Weights of a small transformer language model.
Size: width 256, MLP 512 SwiGLU, vocabulary 3349.
Architecture: RMSNorm before each block, no biases in attention or MLP.
Training: a variant of Muon for these matrices, 616M tokens, 4010 steps.
MLP neurons of a small language model. Each row is named by its layer, matrix (gate and up: input weights) and neuron, and shows model dimensions 0-255. Each number is 500 + 25 x the weight over its row's rms, rounded and kept within 0 to 999. Numbers have three digits each. A neuron's up and down rows have the sign that makes its largest values positive.
Before each neuron's rows, "fires on" lists the tokens most often at its 100 highest values on Wikipedia text that the model never trained on.

fires on: " with", " and", ",", "ed"
L10.gate157:467501506541508466511514474507534502536479497517522516540492451488423512524487514484485487516479546502502533515498463468477482461508476473508489505480572487510450481492536517523482483496485491492487491485492475515475495491483494493506537498433464446486526531520481470508490502491523489550529473513488523497472522510525472539487502493447490528503497513456527511498484483518512473471461488541504526479503482515504521501527504472505510500453457451493511541518468507504516494508475475492503453502480531486473523495523490509531477542503482475504476506510446473463484495548508492496517502477459557478553483433471479492509524502490549480487497489477455506554465511471515515534540515551533517457530478474507502514504498497500484478512476498507501511460490538500522503491491514
L10.up157:539468494474508547514502521488482518507496504496524522500522524488511489528529503558523515510481484512499451511460484477463535513501494526520520450537513475481477494496503514474522530494453540476524534495494525501539498538488473546508550500502479497526491557441466509559501531490476476563509485482508486475489503502537472556492500524507458504491498479500472495509483576496481464500475536496481446492498468479526513500518532492476481476527514474476513528463497508478513498505494528489491486454521501519507512523523506515515487496523539488464541513489457509525509495505473476516480478515505489495492480486468462494536514490445500507492470516494532547536509490546493484525456505485484485521573496456538507513484519490511560519521520494493476509481497520499505439506469512

fires on: " a", " under", "a"
L10.gate204:482495539485505497514477481492509469484509517481480514491520479552511520486508535483481517482523489558512491505530490567514491527530510484471495508527475499482497465453513515470503477511507479503507495540510547489497499510501476486504467508500506515497471468507549529510496518481518523500489532477511473466488509511501464480486505478456444481495552524514522527460505478510509538499496525480542486453481501538483514525480531501484489499511465491536496479513481529479503511504491498525522522465506530503482519485515478472498490528477477518511543528527553467521470480481495508486454508482500516489455547496508554516490494459510469484505472506451529485472497481498509547540489520556468499534477592459507481472535531485515458499486500529532539583516525525476504474489462515
L10.up204:531541516513543509541517523520522485468519518466455537526480537521482515489504515483504514500482495472516445521479509492485470507498447515517503503449468478463492521524500522511506519539523515514485501522535532496501467510544504490497507496519499524492508500459541489500532469532537504518510487480505467460540478569539483562460476535497447495510479498501475500480497527498517470508485525494525527526532465478478506496502486503488510491498535506505486540510542417515537478513498521527525491496499480536502552495491529505480543486455525487482530538542481503541462499496499509503519497487542501526495526507496531452480464464507468516452468504525531530532488529479544488493525521507483492545454483502478476484511473489544536485486532476518514477536511493513476497498496508

fires on: "i", "o", "u", "a", "ō"
L10.gate428:512496500517505498485517525491516533480488528509528461520458465519519444469508511512504520496474508508494516480493510515519493514539455520504531482511502462500517498464540514519505481518517491478477495490524494458498487483522529514464491486505505485497522533473546531546517513486484485492452555534514453513454462503516494458487487475513494512523515555520486503468493518522461503544492486462548495525519544510478527487464513518483516533489494506481466518480481499496504499537530489457463444481490539504527501519478520466547503471473489485520431548503467509566500479519522498521532490532490481531480530505526508508523476489453455473479489492550490503493510515508479452543493518516473500521450490456492518496545506498472531437512518521503530530466501498469486464511504502
L10.up428:506471500508495531488482501501455495504502513510491466499451534491502490542536453483511540497459529498446465520494495494507498482529508545497517496523500488489482519458525486469541518509514519491525485491510517513564483482518508506462492515486483542501470477442496509539511459486486468490440527531510506471484484517495450515500494454493499514479492532537505490495502497492473566478526500515482461526519520479472529525518542507539501508526502510512486572501547502507468534480480488494473442460499531518537482531524494538442539489531473448496498531500440486535534506539498505503523479521514512498518515490454484466543441493503537512494496490478468521521537501519463518513507499507493511500480483533511515503503492503516542481529508498513527490477528504477488518492512554

fires on: " ", " m", "-", " in"
L14.gate443:527495465500505515522487489526501555473508496510467496459537517492492514527494531518494543497463506507533465467465476477525492504514472541479538481521481534496502491548539479482497477458496485470504476499510539514519468528506474519525512539485464488529475494477472485472526481495508509507461514530494489479503476447470540519488455542448510497478478527464528474499525526498490479472495504505467470513519469490466517505515503499516501492476507467535498502490496475526492483499448533499497475450503502482499468454447470454532528484527466518526486487482481476556454493538498493459508479475485485472500523493523475450511480558448490508522522513514555488492500498477482485499489479513480501516520510525492503486515484457507510510453484546506520467540503485528444451464483514
L14.up443:463521548481516513573501521540516461479456488487458496495503504509519499516491511478508488544486456492495460547470517501503535517506524463422503496513509525542458495472514518514481458469469487530468448458486492557505514527514462522459518473461482479542501515466525494515506525507487532489496522490464517482481478534502525513487539481534459552497515500486484465494506537488520490511499481465475502557475488465510528463490502462493470453505520519490469514468499469500488493544511467533481531503499521506467474520556492519494507477501486486513497496481531502519493507504462516474505466508497490492459535531512505485469474509512493546502500508517523506489504523526522505499480493482494494460518503470533517498477541532523526480515503545528448548539501507524490479497508473

fires on: "\n\n", " |\n\n", ")\n\n", ";\n\n"
L2.gate495:513497530489471513524482510498519494486476476507463475506479479493489483519519536500516525456502499528490501482472508485504501495466494465479485510486508504522538495496532513471511503490493493494453506500554481466477500562533495489473541518552456527467484504483494511506495443492455500461484507468511493507529524462528524512517511506487480539486487452529536531507485439457503515520506496508482497476511528476520496549488497493514473521499497481488541472465492522427535490504478511469496482445503533531473500496498514487451483492485463480495533488489475491502496496496516482514505490454509471534492499459481485470507496524448491463543562526534537488479450523491517401492510510484464466499532475503482514522480501518494532529506567496495487465497480504465511485500478465
L2.up495:516475519500513455497503495518544510489466464515506497460487501488475462488480505520475503453474504516501507491505535497495521490472502471497489476489538482521488499517504505520539491483474486517499493537537476518451518517540508509476491506527469503418509518517533495475471466506496480466476496478521531502495539489554519487463513494500458513497471476533516476485493464443473514483522499474477496479501506500503522557500467494506542524472521495534510453501485518470536498488451508515495507442510454517480554527533504452463484454482462511494481530485487510521508521472519539531507542491464472524499526487497483442501447537473480465500544535524524530546505516485505455464474511505486468480499473501488497493516482518503512520526548509516449464522510498491467523494457490

fires on: " over", " around", " about", " up"
L9.gate220:532500536521502481504488508475481493488472511503510526511522499497505502522487522476498530496534496524511452491489476472455492508485501549493485489539511501475545537479503514501486486487468473482526501521490519477521468517531522514532498461502519454489510540526530511494486528498527546492533515524484521552475510482500496483504485499538510507498495480508507488479517505548536486508490515553524495474496510522501496458423470533489517516508512548462487525520513479487504478484517463464511522529504535486553531501512513564517513499468477480484562556497520475529529531464504490519476463502449507540484554474515516469440497462520517488511499527466528489463522552481477499506502534550500491495473460496513442519525479520506479515480455488520473558512515468491522521523504494
L9.up220:544451542493541480440454475512500489514514530521492499529497518494440484492493570529447533504498485550511480485481515499512527503512454539494461505451563522497506496458523532490487481522505471502526480502523532480487470487494486507535509500515503475511494511537520504493449494462511458484487504530505492530475529557464475490491523474507545496535499493471433493505509487522525457513521507462469465486525546470501476458485500477545513534469536527475499471513508501524538522521491531502462464491528486536534522505517495467505497524507563488513488534493485523492502503546484505539488482488497501488523506527514496520505493493508510509507457498481519479520505506484492489520501516496529443505502552541518499467496538529484494488513514495516525524489537521527504463484521502

fires on: ".\n\n", " |\n\n", "\n\n", "\".\n\n"
L2.gate109:468504495522490472492501525513489501508498475529516498500506467483530484512521508485509510520492519548551503497528520510511456503507473512525469500443486500522488487488516452480550517473502466516536499500524469503476507528513506515483483532513462462494491496491480491509471433467472481481454510472565512479516475530512492481491538514490462501501506517532516466521502516471493491523474572526478487523501486502506536528522493478495528518493446506517502484473451511489526501471503503492481523526525516524525492530547499501513477481523489502451555480478510502485480527502494526508471495459493453479503534505535454479493453498498478455472485499489578531528438488519497517508516470479477478493489546512468478472567434546508505514508492509491485500495528510491459498500521452
L2.up109:512491482508472446499491506525511491515497497506510504446494478483513480498509488509503524503482511545540502463492519541522510486517449469487465504489457511498452520511507483474548471483485485509515494492510511479480475489505495487500517470506470459477498492480470463484443461458517469485485495495540509478478510505534481516478512495466479543527512536542522503495489501504497455490490560498473509524499521569500526528511535497494521508511504503538530494477482472496495501513444479511460513530530515540492497486496480501500476460476494509428498504475519506475496557484518517509452490475481471457482515493523484438508450464486498443487504493509520535538479518517510479515520515524480515505526544527509490434562453529491487520535523496498458478482539465512477503512502462

fires on: " and", " ", " &", ","
L8.gate173:428493521489505511468477463472500485502487509496572483500493497468489534473491514481500482460512536492501493461466513471533469521547505538521512500515496481533521511539493482510496523516504485509521562488481518488469519517521527551513520519483502468511495538490518493551473475486481522483445486501497553476475507499529516518488521485552539477481505509529470521462509456499517457510478476518538522512506499528488486493489506519488506526489504504502554508524498438500528466522506498508522530519457512498501481500504505513532516443507466510483486561484446483493474476502505502542511540540469512519554490464530480491469519501524533446470479519508513524510494511469497516480519505524439491490520558518521488522520476501492496489461475512491484474482490538535527526457503508
L8.up173:514530503458545543500527524517548510530505519471505530532478511498447499510498535498471498502475493540466522507503536495514513527484467505516490545532493509520484549550520456458502527500514476504487517487488457508452456460468485513535498514479509485501474521488477532516531498513493481526483502510486447466544501526493463506502460512527509472547517533505440491504494509506501510497501532477483491510494453518565493486520480497530458484497481481494513525492500490502519487507513524497501475514533524503504495476523496527510535516530500524494494502491443522460480535484498453535503499525547534511460496463481504477510515475497477504538510533508505478501476513532476439496501501500525497496480479524502440526516538470515504411499486491488468527473485519469509493471493430

fires on: " "
L8.gate451:539535463548479464485499496520483485468515467511531471457476465521528484508489515474472487527548448491517509513495511503473458494467471532466520470567488470518512504498486487535488454496514484502509491482493499505533511529520490520465526487476463485441488488518463535511508472527515467448473508466503488502487533535521533510476490521543513505486513471527478503506533509513464529479512496536494451463526499455509509456492473461506454499504475506525470491491549522487466525529517480529490493450499495531465473496491503498521481486501476534477449529464521482499508501516505536478494532480497513537512476516481521489505517461486473529531483478517470473514537515516453521473504493487487498497508545536484535498516488487500510529473484533552518456485521513552463468504506475
L8.up451:504511496490511484524464536483534499508472480502450471552457517503547548511484538517527463479519494485539484506515515502524473524501469484507477519522532539542499458473492486551463500478526523485471499477495488547497501521482526534484496479503471455528529461520510481503506501524505483516550514503518518522501501500539570488503458485508502488487546498521450496498532536507531546502471478522528452551497471547543499518504464510455500498515508452510531528441546491521478492487516521516485537503500495499498513490468549506515517523472476488479460459505515530485509508526551502487489502511485502511490514532487518467461465480478483529489453496512467497496503542488504537486477516535491497508483513493479491494481459548534519520498480509493516492542462522489522490508528468

fires on: "u", "im", " Or", "i", " M"
L12.gate90:467511514520475513514514501523516492497515472492514459492519477499533510501480479504494535501502487467513563527533532474502450517529458525534533463506465457507567512468491505440503475523505485509475520510508490532547496452518508513496542488493508536544489516456475512493471566506512461520488533492485530517475510495512525506482496455511508534474557479506480532459478517503522529535503511520505535524545491546495510497484532491484486477531488516537529522472473502493501502484495476520450513524531562456510538482518518508512488478475475472483500462487477475506504505497461518530532510526494462493500520515480495479552460546467470548491514511469462489505511524518499489522526513479471523526517492493467528537510492549505515530498506488500509478497529489471506553482480484
L12.up90:489503506491485519491567459453502500549470461484479511505514424483506514514474518506485497467472508524484491472512499487513490465501488491472522458489520472469496512489519508532546506521521460494533477467510552482493550486500480477425494490502500484553479510500545479508569521527526546493483485527494470480509519522519481476526521495518502521473542528508500510540493530517512516548554514494505473534508558511478488500520524533504523505527490524546488506494500480496522489528493520470523444487503557479504457520529557470497474484515502477510491518506500526489498470465488490459519504539500525478498506516518468480516542490503522512504462524493486510549529524522496536497507476536483500510509507510481509521516487527507470486458490460519502566522481474501483531497479484

fires on: " a", "),", " American", " Italian", " an", "ian"
L10.gate472:494494472516490507498460515500483517514471518485509483513503532514530487480520532548488509444516484520513502531490537478484467505460524503534476509516500525505489515504555493502489497510505483502471545564517507486483468526471517576507462543492519523490470506433528501508465489525507524478490506494495534531523469552499531517515457539507503507513474514532508535487458534462431519515518476452484491511523493463521467539458467456488500501467532483486518490539517462494499532481491530488512491457512543447512459510462417512508499528495484507485488497486489526472478493508489512481525543520505496470508500517494516543489512509508517515516517488497505523478502526496481490485499527460499521496502486464472491496486550487494529520551488536519539551499491499516502481509458482
L10.up472:501488479531493509518526506523499478518468494513523478483491486488475480491499510511526512490481484477549494506494452501522499543474574490515514524473487535505532489507504486467456498502543501478510509493532468491497486516522432545485542495496474518528459490496514536544533508454544526468522532481514515522511481507491532527466485515503482528493447511487483542537490484541497496440499528520472467488553503486506491525457485497515548497511544524515479528487491462477512567488548475493482512447518510531517461479487483548482481551460524503491532477504518480542517512545507517489540520516489512459508504515477512492481504546520497482479500468516452471486509495498482483438475525516486484471513536503469494492531506471497481511503475545467511472482475516494515518495514509

fires on: " a", " American", "er", " an", "ian"
L9.gate401:460489523493483516498479510526484469489526490491514499503459451463475483499486519517509516467519529523512476532507487494527491514481518442501504497489529513430515546499488499524534495508533490523500534496511539475516505535480472491519526507529500501511475466481503482488480517524504524550539519477486509509492476519486510486470475518503443506465506538501531502471483508512490502521546514451504578471548511457537519506451468497491528520462514493511515506507549531536496479512485511535490482458494528483538482505495497487468548505486474537511491510462477481507501474518476495488510533490507475486448506502534510506492532475468470526528516451543465567491455495481440489487479538475472488494530488481510484542484529485521480503508445498510518493471479474521459515492448498
L9.up401:488533497523517516499490461535470487497506523483512497486514489527487479553461479511493498506483445503529506529486480491511531544470544476531540449480525501523498520473476503487488497486524474542513497547480527485485509458507538521481461451552477518541494490472523519521457487544499491490503505479534510470458518531474469534468493490489545479488516506504530526494471451519463557501503516460461504480534473491488475524503507514474499503487522482494511512498564467502492507478533528553452523533520464467520446507486479494476551487453490549503477481479528515498496506499527502534528521465485492520474535533493539493502527486511498472520491498533511494477492506517470532464529497487501514501518499511472515513492522458504490481509498480545532515458464493525481496465548475